{
  "d_model": 192,
  "norm": "rmsnorm",
  "positions": "rope",
  "rope_fraction": 1.0,
  "parallel_block": false,
  "init_std_up": 0.039,
  "train_tokens": 618400000
}
MLP neurons of a small language model. Each row is named by its layer, matrix (gate and up: input weights; down: output weights) and neuron, and shows model dimensions 32-127. Each number is 128 + 24 x the weight over its row's rms, rounded and kept within 0 to 255. Numbers have three digits each. A neuron's up and down rows have the sign that makes its largest values positive.
After each neuron's rows, "fires on" lists the tokens most often at its 100 highest values on Wikipedia text that the model never trained on.

L4.gate96:121109122168145140078132096151127138199150153128118092104120134095146182127097164115158118097113131129138153145132126139111104132117138117122129124117149132134128140155120168144140145116078158110167081126134111126111138100178165130124105141097138191134124091109128108157096082150129095141
L4.up96:100115100135118122118115105132123111122116168092107132143160123095148094105161154129132143129156133143102144122128068094151139156128149123079170079142107152182147106177129125122097143129139138144102137118119102119119174086115160109145118133126160127153145114116123137097121136116107104119
L4.down96:112146114110140141146132122149136117130112117121100165127143123154128144096175107157149139118096162126078126148112152151116106163130133115134168119081190149088144160121134158150122125124104135144153100128115085059093104137119129106096131125097119122150132127112140135123138150158163116192
fires on: ",", "day", " of", "gon", " to"

L4.gate45:124131128095172121161159140113145133105097071166118122121100109121141108109109145111117105113142114095134119133110099127169109095120125110136093145129101127109094114094131152125153132127159155167177132135140148177103133107143132158136123127127136120157098132129156110105122108097122141071
L4.up45:155113109129167151160155110160142084174079085118108162137098109113163100142111098120127130098135070150131124100100130135088094147110157114089105119147126129129140130141135141136130160140106122142106116106176134153115125130133128145116127162101143147143121134132076110116139158097079141146
L4.down45:109113136100173144177122111164138139116112072114118172118094107104118125150131131106111151145163159104124157133078119129131133128113130121131137141101093099110110092115160115165133137102149107182153130136149163117146121111125150142128110106124139165132126173129137082147168145133105112080
fires on: " and", " two", ",", " four", "rum", " or"

L4.gate331:126154148120127154109141103078113128127101132138072114142110153132118162067101121122150130088159092121126160178113094151142119167138108168124170121137156126133126144142165127118143125150113115097130089108146138106100123072136112108137122152117164164159112107117139116200162128162161131079
L4.up331:161126137142146140116139157088120116122084116125106115173119127132126125068139132131150114122107127124126153131159107108122167166120108148107113106157078121131114121110096106098112110149153144060092098113133120097143155138162138152117110133131146079175131105154111140184164123126109137128
L4.down331:151112108145126115140124143170133128101117094111177117175151103123146117166119092119114159145100134138171121141142118158101138128110115140145074111099139162147143125134071145156078101109132140126153107152146119125128099161155150151102120139118137084138163146169104124106124144105090101150
fires on: "s", "ed", "d", "re", "ten", "c"

L2.gate386:125125134094121130101150146108141152094149123140090111166151111143151155120112121168101174109180118130106111125136145153139074091142153108127113098140148105141166139096102162130127126100136097136161142109115074104102143094139171173138154147140126125134114105136120121123108160151087137152
L2.up386:163126104107160134086141194139116144103160116135108116151148141107150112157108137127132139099124160123113142114131148159080160100104146118145127095123128114101111119180128177088143144121145132089087149111115139110076139124159098118118107128157107083091123121109144137072173134119129147125
L2.down386:119170160096162155082136117154127134132129157136113142117135121143124138139113117139113139109117099122097112136169114125132104107140143147134116082114094085150106117103105144140143109144121093144164145174116092157116145140173173137127160125164148089139128114133113162118094131153108137100
fires on: " D", "d", "l", "ol", "h"

L8.gate230:134165145118141136123121116121093117126080117121135116169118109135144125121155141113168068141135133136155155119139149136157142133137151103104134164118138093180129113136119121084123124130131143157097138138143137120112146103177104103171102100134159134119124122117107100178170114125150157105
L8.up230:130110065133108099124149124164167124124122096132133183141102119128159103126125147135160148118143112150144140100150178148155125137142145082142128142133161148188114119103168150103143089105121144142097114126136143158124140123095170139070118110133143148145117156132105149132159126089122125091
L8.down230:111130111124141103118164097143130100104121155087131108138091083116119155131114138147118129125114136169097084115108113091168122148122096134095147126136112157147127126074095135135125070129104150110130110139130170085126118138143139107135105150113136185136185132148136165149120139156103131086
fires on: "-", "i", ")", "uch", " and"

L11.gate88:153141122098134100162134080144146147119122158131130151104080141139132163125124140099118087084150123112145147123157131149109081200175143122110154155139130129153121170140175093113149114092157099150113073117138106130153133143124128140115113099100119167144135113103102114102140135107069114173
L11.up88:151148115115096140145153122126111095086163121163090128095086115096126107163074146150162153165104115113129121125122146146105087130097093117144154132134152076155155099110168106115110076132130139153115161138151125106132117151131117130120121086138137104100135130120146149109145110102127107142
L11.down88:125131108118158121107147141118118121133148120119140139138131129116138145179137158154083137109137106123113135122110147105165151136145136127102140127123103124074099096098111156087135111164094143114134097159121135117105137081119101119135129105121119139117099144174133137159161119139072152138
fires on: "w", "n", "9", "8", "c"

L2.gate284:131144129102133119116154099154149186116130162114110132118169112159112092130111123132081140129096145172127121103112136122134113092116116066131162153160120129117144132122123116137138147124085142108159113113150120088128134146082117099109156108101145142123121064117122136136097121159121109138
L2.up284:162154122141102136162115156123117128120178162095157137105083152146090135120090136099123157129139143125168166121127100150127108101111128126124109161149156138116127123129113140116116084148135109115132138135136138091124114146110160126112115118093088102136125100123139129125135144176154153147
L2.down284:129143165111147129119141136143114114113083141135117096155148102164117158120159154120129114126088140129088114123094167150120152144131139125110133091149122150070112142096105179138152154105119147141160100146101115153187135135139088095150157127119151158137156127116128112152142127096118083172
fires on: "ed", "e", "al", "n", "d", "r"

L9.gate300:132175152121133117079170113089111129093133146150158129112130132106173113137146158095165107138145126148174112143096103134149124119133125123161129218131120119094151152175127125155118148111094135163169118141118129116130121101130155108140130081124136160170102102100106074105080109121093103114
L9.up300:157121148156140132120170111117083134113124125120147176132073160056132131124107176146166144131168126179137105136124151147113159135077134114121137101159143084162075147153125107126127137151132131113150133112139135146110075141166095130130119113140102111155090139186153123107146116113123134122
L9.down300:169135166145066128124090133118086117098104135131129159119085147093114121090135078145106130135129118140102142136128101168111127144120107091144126119074119131128151125108152117136117132138145116124116127107171097134113077096076155102106104151140122117140149131095139136153128133107113136128
fires on: " |", ":", " "

L11.gate130:147105119140134129141163111151121093146155125128148129105144145077094160108095120123156154106149158145134186133109131131173123116112082153145124130131129116087102189185102149162140138138119119125116098143149130167119129132158110122159123167092128165155138125147105086136114148159106118149
L11.up130:142106108093086122122093155150161153156122116096171136133115150152152147110152104095086165083094118121179168093139164115115170159164124165112105129124115137111085159126122139145130113129137107128084151155137161153106140118178138124129161129134128126144140161191107121153149122167136149154
L11.down130:098134134167125133089146115080135148100073105110155087126178086116184117112123110129108160150154119173092120119117110150165126104085106143098100144127113115157102107139131111119117126124104090181174113103154126134131128142107146100134067087108130126158114098150097176148126119151148117136
fires on: " |", " as", "---|---|---|---|"

L4.gate98:175110095114119086086192102133082124142136155093130098169107130116091149143135146111154153116145076137144166179110117183124111146156104138104129146107125121120128162136089149141126098155109171119105094133118136101121142105156114119167133101106145170119136099126143119151130134122126103144
L4.up98:084130114141113170078091131169129111150082128126128102130127130123158151133136114138135106108117123099118149120149073128108123134110133122156126153074158120137080103153133141156131129114101099121142081160145108126111136114119116122146125169122116130152098122057111144134133130127127130162
L4.down98:125142113137131144100150127141129131132144103084084099100137117132134130130164140160157104129079114134159125134132162153123124155098122111140132104102157131125147168126126160144134162176159138106129102147099120115127134157145150127095101135165154169138136121123139113131158119141176113172
fires on: ","

L8.gate258:133140138116102094174180168140099135147112121103140131116093120125147113088112136057120110134113103145124146159130161150141144132125142081125077123088138130168060157144094097111102126141141109111113150137155119136142108187144121123132172091093126144131119133122120124105136147097130123149
L8.up258:122155136119113117141102173146099162171114114116126117155142109110140116120147146101125082102113108117143123130119167161064147090148103120149124090093128133147119123114106080094087175092147137164125161153150144209129122144110164136144115160110146119157089168106113133102139122124118115137
L8.down258:128140139146142128098106080153140135143158137145132125086122126124155136169153079165158148147126111151099131124148119117119141121108150165119131120115133125127125129114141162146122112128125113182138128130077158114155100067093152128110114130135120109099128126184159139153146111124108095137
fires on: "\"", " \"", "|", " |", "=="

L3.gate103:114136148149115116153132126141129157157052136136122133139116118149123165086129131134131137129144117099158114108099133109150113170111155124132086125186128117132138139165135122121128149161123140176142136160136122135125147117158139138159148137102161173134167108138138175154136144148154138178
L3.up103:154128152121148103152140102148105142145153120100129167160133135121125112123121115116145070089132137095089153101156116140167125131096135173151121108104125163121124127085143130101117181126161130107157158085151057103126136130119149142140075089117132126121149123141161150136134138084118145129
L3.down103:140152121090121150112148097124141115098154172121123067098156103108132123179122148143116119119117115117137118156103153105150108118129122152096140146177137150157149128210122120137127122110089146143096127098096127154146106127104134102080158188135110137183148158085159148081116127129130132193
fires on: "ing", "ish", "x", "le", "ma", "act"

L4.gate410:137113118120115097111173130139156147131112172110108097180152144145102112114145136108094123149168094131107123167099115122131084164162117142132102146154079164128134166137066186116105145100166127134150111140175144096140122123130143130149073130106127137133121072115137127159155118136119101128
L4.up410:175112124134091133141109133170151155131136159138122093117133143141188154144126145172117153103150083101132136127108113134111104118105150140104098115150081125127154132126131143150085130114144180180183142169082148076140122154145135125154127129122155101106091105135120103084125103111134152120
L4.down410:164120079133138128086191133139073137112111152150155102176117142112135130119144102129119184102087077120110123142145118089157141132140121131176142162081160145085104130119127125135141121161139128070131123130111112162130130136127117099120081136120177133156142118132105159134170108114120140057
fires on: " the", " it", "-", " his", " he", " no"

L3.gate228:121085134091109135112167135125144121164118152097114112116086160159094153133139131169120131113119113135117107150128156137143110103128114099127118131116096134131124120140159169112120117176122153111109139125135112107122158113108137143163078134071140159094116130146127099161147154141104156137
L3.up228:172131127182097113099126100138119148149081141163137140098137162145109140130142121110176108115106143096145113051145101131130095110144172105112126138111115117140099115091109127140134085098129111161140100146113099127153165106136069127140090133130158110171105176119174132143099120168103131140
L3.down228:127101129139152119158123168085144101120133139176141138149139131121102125151148145094181141158172137095134138134096088117141119115133148086138152115135108135085089163179175140138144127082138136147131112114149155114143097144121142083094140119099167122133136144123149131104103152097090105089
fires on: " not", " to", "ant", "st", "r", "na"

L4.gate262:151158136128108116180118122134091116167105128105166129130088131124126112120069110086128127156121150133129127110086153144106116062154081101141126163126150163127096154157139150122138135090104129094110165115152146170135108119171102086158157109126112143088146117146148123138142117146132068122
L4.up262:149164146115134130149089171115082154122107119085127119136115195151097157137071131111161107166127145132120116123132122141098131153109110134119092104118131130090132167141139129071172142152178149115111122093107173156109096124156127134100130145146119111175123137120145154148161133152124113117
L4.down262:121159122097118179121116150062148173124126135137111118101111122127098147142132127147143142132149095155103117135124106153131156131132121132166135140107114152126101114093118149109110133117144103161143150118125122123141089113089148119085112147167121059122109148113129137130126115097098128146
fires on: " \"", " by", "\"", "'"

L11.gate389:140095139133167140129139115111107155154146131105108085125170148154153127121089124129126094070134144131139131122132139154109114132139135141107082158085182126120139116104147175131149146105107114110113142114116136116083109116123096115111126150110109112124114101150110131143112119159151159114
L11.up389:146113125112151095143100140164164152097139090148152134128129138135103098143108115133133118186110147139106134113151141125149096148160119112110116121146091131117140115132122106151108211129146137097143122133122173076094163090104153123153159118140126114152155084141101146152112116131132148150
L11.down389:104075161157129155132176147133135149090048108101134111136158093089127100082112116118149156151112097108154146138194121132119151138137123117161093117121100122112095139094112121127132165145121138146118151110076135157123136150084144146156099119112112107124115107132120153161111137147160117146
fires on: " Lo", " Ri", " Bo", " Fu", "mo", "zu"

L3.gate170:094157137104105126146158120121113091086129086135134113167109151136151181147146114075131126139106108163177107123102117145112145143119128132127121126148153098111123130161137136162143119158139141091119141119147068095154136116156131130091140146110103171116116121152173111150131163182148103138
L3.up170:133131157146177131136132121121161117121129129149114036104144116136141131143131117109136119113109140109105124108113126115127121084143102158110181165115111140076077110083129124150073173172181139137115111143102115114124128179107127143084108119124138100095104149163173075135143116155136131124
L3.down170:126147149085099140113117129089103112131121164140143119144100165178141161127095099132121107090105124158117160140135112144115146132159119150167134124158091119145138113126143159147150093144107140138159115117124088121162118097132175106156144129114140159107103122124146142160125132103100123131
fires on: "s", "'", "al", "po", "il", " on"

L3.gate253:091125093083100113097180093145087109119112144164159179146134158106183131125132115135096118128139110136122135126088129132120078124158129125148157118119102119144146103148101107147103124172131157146135128153123105165183161121154105086144112116157163138110084118158111094162124117150107135135
L3.up253:145150076084130133093148146105169097088119123156152135121060151144161140117136133145123130176140152121097138107098116138119124148116178162131131123112143110084139144122139050129103140122111145124099117136147136117172140141158120131131108142111135090070134116151086131129151154121116141103
L3.down253:108123121112137126108155139158074143113128153112111123137076115140055121170114165102144173103134132148104091161136155104122122124124104073135156119122105141125136163143115100140130136160170167135084122139087134091127121095119142138128118139126099096136162112123132157127104129115117106141
fires on: "e", "na", "y", "ba", "st", "on"

L3.gate322:139122115082137141103147093144070111100090132175128131159156124107089122158141105100166136138142118103146135121102142117128100148147125126124158139105140127137099108133127127137107108147133110151099139150136123153119122093156084128161138149119125112170104078139162143143121124143145136103
L3.up322:115117147135162142092094149098122155126117128145116135135102122152158144151167154117126098153120143157117101128140133083107128105148126124141144120118137098157159135100153091074175148157132118105143115158099120138124137153160104116100116118169150119098133110171145143132130146134137054092
L3.down322:111117129059137123125140158114119164133135145122144108098110117117103130153139152132092104110109107118120168121173147159097137143095158128124099162125116088183159140109130118143120141124149113164120136155143081114129115096178157110087093113128106155127153131116106125131126145094132120100
fires on: "bi", "v", "k", "go", "act", "g"

L6.gate41:124111114125135139164130100112104116127127133155137095121106132141115140111110141118138075122146106156158109119122158123122078140154107098145106130094127145133127121152160104119150118144165163098139149162163154139094144087146115054148103112098126141156122090081137112142101158148099070113
L6.up41:165143123116048114169159139115161111135116141072162176110061079141119143123128155112098118074130123132147124108126136169087111116100122189138131134145136145134130125092130144132154100126111115162161133101112126134126166129124176153150118161127083148095109150068122162125136133137125118124
L6.down41:149105166109095080111107117113087111134125139142122143160161095122131156147120109122116145143126137094160111098076132129115133106137158130121119095181117113162128143095125094129136086164160132100139106171101146163119124137169115135152121163110139145112113169111089109115134118143122115116
fires on: "ki", ")", "i", "a", "ta"

L6.gate19:118137106110124170106138110137134116118091123145142143137154164108110088126081085132166091177082130112184140177141176139110136106110125112160098175122141106130081121131071126134130156140129138110168106155176128123103123153145087119117101106115116139089128101086132151081141120125077156118
L6.up19:126133106102130152126194101169099106158121097119095147160138131073116143154164160135147083083150127076085096103122104141104110148111124085171100126141110132112130123139112129133108122135143105149144114083146124124166168107126133152127136101132132117147107173142134139120113105132152153131
L6.down19:133158113137125144111111136154139146109129150102126148140131142147099134142104141114111102113104122135125126095104081170126103103172116105139150118140133137130145144134151156130096112174161157136133109150134155159150124153108102166126109089166087074131122135169158102134164122119143100096
fires on: "\n", " for", " by", " in", " (", " from"

L6.gate108:149097096136135164098166153135135128120084128123118115127123154089149129124113144080088139059192133101101138182113078114130118123112127135100114161126117120167111130142091112146147102138100109123161145139140101159104128095144074114158108138108117112149104105116107099100091128093118120148
L6.up108:112152156139101104122184147141122141115083119075111134157135110107143142120107122160147134154162142114157126140126147103145150161127119141080158140133151122118149132121144146107102202117119147131099152108147144125115137130107113123123151157131122147099187117107104135118141145116120164104
L6.down108:094132144140106136136132083127125132098112106099140159120110086157090123151114066142123113160133107162141158110155111160136145134120160136078142144131118113107136106165156128101140161138117109081107135150154141124155117151075162119127108149113136150139092156098113120133144131135126155132
fires on: " and", ",", " but"

L11.gate308:124188144098097105122165145099154089123130159138145101137116119119170138098153149104117146112123103091162170137070132137109084119155129126115135154106107136113126124168113121139099122147120098085088065099137122169126124114091173138130124132093130151126097101110133103122090091125125140113
L11.up308:129131169123149124093158165108133130111123133184157107137097149115166128163107101122111164126151075146146121118108109126139110106127096155122123180161142124105175114118099120121102113137141108096116116096142120124147091125177129151103130148119135101132125130119088136109135136117093152124
L11.down308:147135099096129134098123108122134120146118111130140115132125136116134116136088183152095101148109113118114107135142169101137166116138136130138103109132126135143148183120143186139127141126090136118121144154110134144140105134114098110154105165103108105122152141171141190120157145110132100121
fires on: " the", "1", "-", " named", " "

L3.gate110:176130103148105106114153120139103093130150136131116075138109103108128136136135122105126157087118137162099144121105150109128146133181183098140150111139102142123143149152099134162160146114126166122119132135168096124147124130134145108156046052127165135113099146074148074160143152169129157155
L3.up110:147101122127084119127128128114114111127105147150141121123124155108138153158143099129170124143080108116095137088122136141130136154171115113130136138113113113170122157116131121147124094144123137142147076166117116140122167126116107099214092130089152126074127175096115105121144124154116106157
L3.down110:093127151122159120090111144122096181124094139098113179121129138157122117140125160098141126123126111117139097115151108153114095135080105129128114126144148108128095125105142167166082118132165119118094131129085146142123117100149150162150110141155070118187140072131100153132130137133137155123
fires on: "na", "cre", "st", " time", "le", "gar"

L6.gate184:144123111124129098092112118125113146155132133168127172111111092072116045136103158131129100150158101145104129130102099082136134130160135133100102139117110143194124147126094156117113123125126178151147115106144111102130122168125107163131145114110152124133137146088130073107119138091118112100
L6.up184:163092139148124108187112106121147147126157137128110141149139122143111170086145114094101077133114142159120167119116142126151143135083158155149152138123171151133094067115132141111153118107148148110154133108114144164140123106149107118113098160144121137141117135129077129103154083073123152153
L6.down184:120147155151163120087144123127140142130129154148142174140133125102125102122108112158123128111147132119110087133113073061110150160120148094118113132099096133155170128163095130113101172152185122139122134122157122103103144109159112115143100118067142119105162108122145116120137130139125131153
fires on: "s", "-"

L4.gate310:097144152069081109139173116143146106161150156109096143127134181140121132162127125138136131100102103108119125118111101131107090119159130092143162165154144114104142164121126103144159130146140092145159133139111134169149166158121076141143157108123110113150162111108137129136123123119139092143
L4.up310:137157109117114117111119133128123109144123134130116135082132159139120119156122146156118141146125081099122117117114124130158125150067133181113143164096136133157125116121120117125121130104133136142135177119133106130126152139165101118075150080143158127098085109090170098164137134124146178147
L4.down310:139119149129110136155153144095143136137144143142143103130099104100130158157154137140160135115128129052124144166131146131110133101128150114094136080123164135122120091113138110120165125144135121116112159114155140122129132149118125098148122131110132133168175125160119150112148111098121098143
fires on: "d", "ed", "ant", "ca", "na"

L8.gate330:086090137126101096149171144059146151168115172147139086108089104165166134164121133116097138115149116125127117157076122153092093150109138137130105147072109107146122129124163120109131133144140150133101106112120126120143137130153123093073158105153137137130151139156130126116112115095138086088
L8.up330:144137111096135104178116134130146104189134158120075099171102139105124099141123079132151097109103137121109126150120164117147124132126159131138109117137165122111138114114151171108166159142157123157164148123116135113096167088127094098122116163144145110118100100185134145100087095119117114122
L8.down330:127135131172130087133150153138160088151134163117109145135156132101103132130160123128104099107130147103157125150125140091112119141100140134148136181147180128127107129136123112130161111112168149177136136111134160118068169146112140125096094135101110143135102113082141145133147135110136108120
fires on: " the", " one", " it", " that", "ed"

L9.gate400:124125094133179139096164122107147114097106119162092108128116111084129149124103150108124139127132056175094140147112125146128122100159121145122142193121110101143117152146125132118098126154158148136140113133178110059112101152131129127171133118137183168156135110135154104154144156134116137116
L9.up400:137144139137126133140116104133184129110145140142076124169146144143122131112108101130074156082130165133116129152160171128131165138112088142105160118117171122125136072138140092152112150092147145104112147163153126129130140140135166090115153144102147151155118148119147157156110075118133156138
L9.down400:124152124122145120135117142131131103136075105088150135147134131150106134138146107168120172114120143146077122102121130153168142120126147157120123170146127110115108125135131148130085102116129159139111123137159124097117094157144128146134171126130142104157141096130148095155116165175127110135
fires on: "-", "1", "s", " Ab"

L2.gate404:117169081127118089162131131156132075163070115076124122104150171159109086145141097111135136123105107170139182157117119124162104134151080093081120107131117145151133134130156134136094143147141155129141118117152126102129130124143169131138146123123125155113194117164076131155138138096113144093
L2.up404:173137122137134150125144105105115153105115122099096075146148156159067129129140141163122119123118096134145104131144137140100121104141146134108136133116108155142108166103142122158091160139154120118094105130115125111178133141109111164114142097139147099080145141128087092147127152123119118136
L2.down404:191151090137142117123134104121158132162176117150179132125101147134135147144128109146138144117133137171130115111137104058101097088132146128106137109118152160087123113140135111119134122142091121105137137150096142106106090162118112120134090158129097108153108141108078095139122111117099120145
fires on: "s", "ped", "ts", "all", "ran"

L11.gate292:139117091118130118131117135108121140126127164131087126168102135140121145122126146157136124078133144120131161132117130175110138118107143092144119109138149097157118153160140149082149090146130138090117140123113165107136154152125091154096095113130135151146129129133131121130141155120192070109
L11.up292:100146150145129155159129139115133110107098127114098140122110156161083120147134139163068165108181136177151147106139154108113101110145089160114141137113130176129101130133094081120134106145133173101115126141129152140157157151115164144155156122146112132101090151171112102088113134110118131122
L11.down292:160108123080140122140130123117082114109114139119137141155124140097150095132106121142136155150150152139180130170203096189177110101122100149114105117116108146124142073134109164136110163102136138128129116103117114162092108116088154177146126134151138126109149159163171130119127109166101120101
fires on: " T", "t", "at", "c", "s"

L4.gate202:152151139089119159174153067160118165131096144139115120145089131134142100107135104105118131099126109087117139111102122084136101124103124152095105154112103083090114093118142150095166117114149142154134131167126136109138128106121153131098139121143113142131169101128132115159125072081145158124
L4.up202:141101113120115105186155148094134088164133151128156148144144138162099152142079127161131157141129157153105146180123127127142095141120150139117110114135087144128146136140118094102160119140162110171114140125169079187110094112138182138126124121110140143131127161126105119124112150105110148153
L4.down202:145149111135159120150101135126114150152127161159069092128109150135124146136106121150131144114123108090108156166095077099151119143075168127182128103162124108148133115156139102134138145107105156121143117114133069113137090119098140126133117108117076117137123151114103131130147103131132111113
fires on: "d", "t", "le"

L4.gate72:123174139121138083131158167107097116159142097133099123170102144112120163134110091068145123122118170115144130121088108147152148121127110126149110143089167153138113108140143072116130139157137145164156119113139124134107108111128129130123167131113123081079073133123158118125098178095139099113
L4.up72:131144150146077116119144125142138097134157122110138088112105139083136138146118150129153130163083119102109121117129140110164156163137138118130105129102119144085153165158160094121108097142165122067126135095114107140107113133106163102075134144093165120126141108117182104110149099171133111141
L4.down72:107133108140131194153095130134092086123116137143152113103108136125136113097153124095095087181133100124141136110152109132139158121144144176130124147148118114153123111126122175096130114129086148110098121160103100132159135167103125113188116160141105140069135113108089143148159123115111127189
fires on: "s", "ac", "y", "ed", " same", "'"

L8.gate483:164138107112141094137160164095114112114085124180152144140085119101112115081132132154085104140133059174100167138144146120131125118128092123116097085128109123140133130127122100121113187121159106128135161090125144091150123151134145151141110148118137157161127067112135067108098111144110130118
L8.up483:134131116116109105139161115157129140156136122134163183128125141108109148140133110126126070152118135172131132088114160116106133135149167124113105102121114105165151121078151113130107156087132108142135184106101127140106101111097125135177131142106075160110170103146117129158083149161162131137
L8.down483:102122131137088149090138119139152113146166171113180152124133146125084145123115117114138171141112158129188109100130091101135149148130168111144115148110119106128127137089163055117117144129103138087169140133149157142124147144114119173142177136106129109152149135142090117075151108169138109118
fires on: " |", ",", "|", " ("

L9.gate354:158117127114130089094135122109135112139144095126142126146145131158166084121138136113135155170150056144129138137098133132130089123199129125122145121130122153108100121154116144109141121139125143123113113149096159062112171087122090074163127138117148137168108146096105115101126140132093077143
L9.up354:127131128171113167138143128101126100133115084145165153172158124135119154150103112094136197160167073120148152165101125149133115125145106132135112101157158137123136064141081145127156148173135147132086138141184150092096098095139128124142147101142114149190095133143155138117171116138082096131
L9.down354:143121144125154130163114178123123112116102097112125133117141117135135143147161123112127169124106089123087135154133092170136132123108097132138137118170139147114150127105157118162125149128132129110129149099167135157135132134132158107112072147121146111140121117118149124147127151156129131128
fires on: ":", " =", " a", " the", "0", ")"

L6.gate225:087138138132108119127112123133117103124137148095144128066147118156083129158092135161158129115117116127130148139130108141118116133100133128155149119105141089125077129150116123116107142143109158091080084147146111127113130120136076135143142161131139167131147104110146056122141136158152136137
L6.up225:110091164168114138132103121145134140138100101140134113131140126108097168143138117122106097133146124111141102151136117096124131133125123133168140142104132111183129107130138140139120116112131103113109140079128167092120125125109107141146133104131137093118109128144104140045163127121129131117
L6.down225:112116105109113145134153104117135159167143100151150132197118121107168155116119121101120145135109092125101127103152157150137126131153102123124077167134113093128120117133183115160116076113103128138154158097170168131165171135147139107133091123135117128136120162160081137134123129113171144138
fires on: "|", ",", " (", " |", "cell"

L6.gate185:159111139075133096148114108117087126136124173172114117115130139146124140106127145107133069150125109123143155144101113122121099103132142143129169116138106098110117104153105112083126128144094110100110134143120121141101133119141107122149128129150112174075159101135107062127120102125121132117
L6.up185:175114101138117101132111139116102141084116139164081111061125165139085167097142111125160129142130082135132133131134074117125138132118147160138120158169109162063124104124112094116156098120140099138119170122102142134134159137161099125124121151157150131128171173093091122160065117131105113127
L6.down185:141115139130132117158123168121166146118120133123112120100146159124117146144157120140184126105122128109114120143147133129139131141112142132134114117092146151115112136118122108110134134105150157116116112098165053131155122144170147115106129103140178103159093130108139153147095119142120158101
fires on: "-", ".", "le"

L4.gate155:122127104141108096111119147097128172141130151132131185122119136083146136128143113096118162151127153179148136159073111132100108120119109126119115127142132079101126136145120092104089147149154128128141107138119166122115135107103128136121128133107133148124192105117108120135043106116180102124
L4.up155:152135166134130110134124109130127152080128117118109093137115153103156165108105112107120177136141123098142106152122064115132105138096138135127126134139167118111134129146113102110139202119132126126103158144089172177107110134134120125070135166107171115141089130154120128099121083095119174133
L4.down155:165127171132145142117144099097136151147056104115142109164123129081111155135157120102159107109129142148121108137122127118120160168123109093136105122152138103087117102154113132157135106126137080126143090131122123154042107108108095158094127090150142111097114110114097132111110127158165149106
fires on: "n", "mo", "ber", "ing", "ian", "tin"

L8.gate336:120107164136113126146124091085108090146139159119122146100145114156102102105098091117143148106141111103124132137109154152135152142091135070116171123170146095121166124139137101178123147149133155105114116146115074132093073100148123151087121103099152142071119122102126100103084121129118120144
L8.up336:111153138070165129111127099133105151096143162151140124134151164088097144154086146153197119156156142095173068124149145132143125121093118149144134123113137115134143097119110125130110104148115117123141070103105176174119101112110155142136139115174136134133112172151116139146110142101166125109
L8.down336:155136140138129132135100078119093123114109111134137108098118146120109122044152127100153110118136108123108122140103128167103090140121099143093135137122110087153112114128145063125129152111109123132118138125112095128104151151131125141132147147124119146121144130117151102118123105131090083172
fires on: " |", "bon"

L3.gate95:143125124106102122108170131119145171147108134149155115125106067099132164095158105153121128119152084115183127167147111145137093134116130120146138132121113088167098132150135180159138115128125142164100138161117099153117159124117147141125135140130122130164137105131121126150139107126115105077
L3.up95:143108149125110101130143152115138122154112095111114086095108114152048108094135081138106141107107125113145124141142102132129144123116161104116155157132163127151127100128095139106115134114127130134071124132123177097116151091109141131129145149139124137107141117109133127115102114085152103088
L3.down95:141111077138102129148140166147180138139139116126100094134122122150147154107142123147109103181143096136197138140194084163131098082139117119138172141118155125109115088147093171142108138146116126092143133097130111132107105139138140135165130158115119125155125053130095132174119098122157119097
fires on: " sub", "yl", " California", "tro"

L10.gate107:115183153096149141158127094143156110142105100149126143132146106140121125130137154131144106122125125127139107164107144137112113114115191123102147138118085135164170122166136091147095166120131156124161124146098110098170097133154159106171136080077135166136136112115068101102074111135123182117
L10.up107:157119108135127108144102131113152169126124101148153090136092152117142163193133135114153137158101161180138145112151147150107137130129158140124163161105118139138139109133129143100104123088117152151172111115148103167126102136117090130140092138140149118122113135157160167162164160129078170169
L10.down107:129085143145105092146145099123168148128144131109132109081112146148089129129117124140086131100110152159096171104115141126123154176158112110118097131149145131127104143142119111121084120141082140102118145163168161135178153129152122194156131159151113145142113106096141121138117132125129131089
fires on: " |", ")", "3", "–", "2"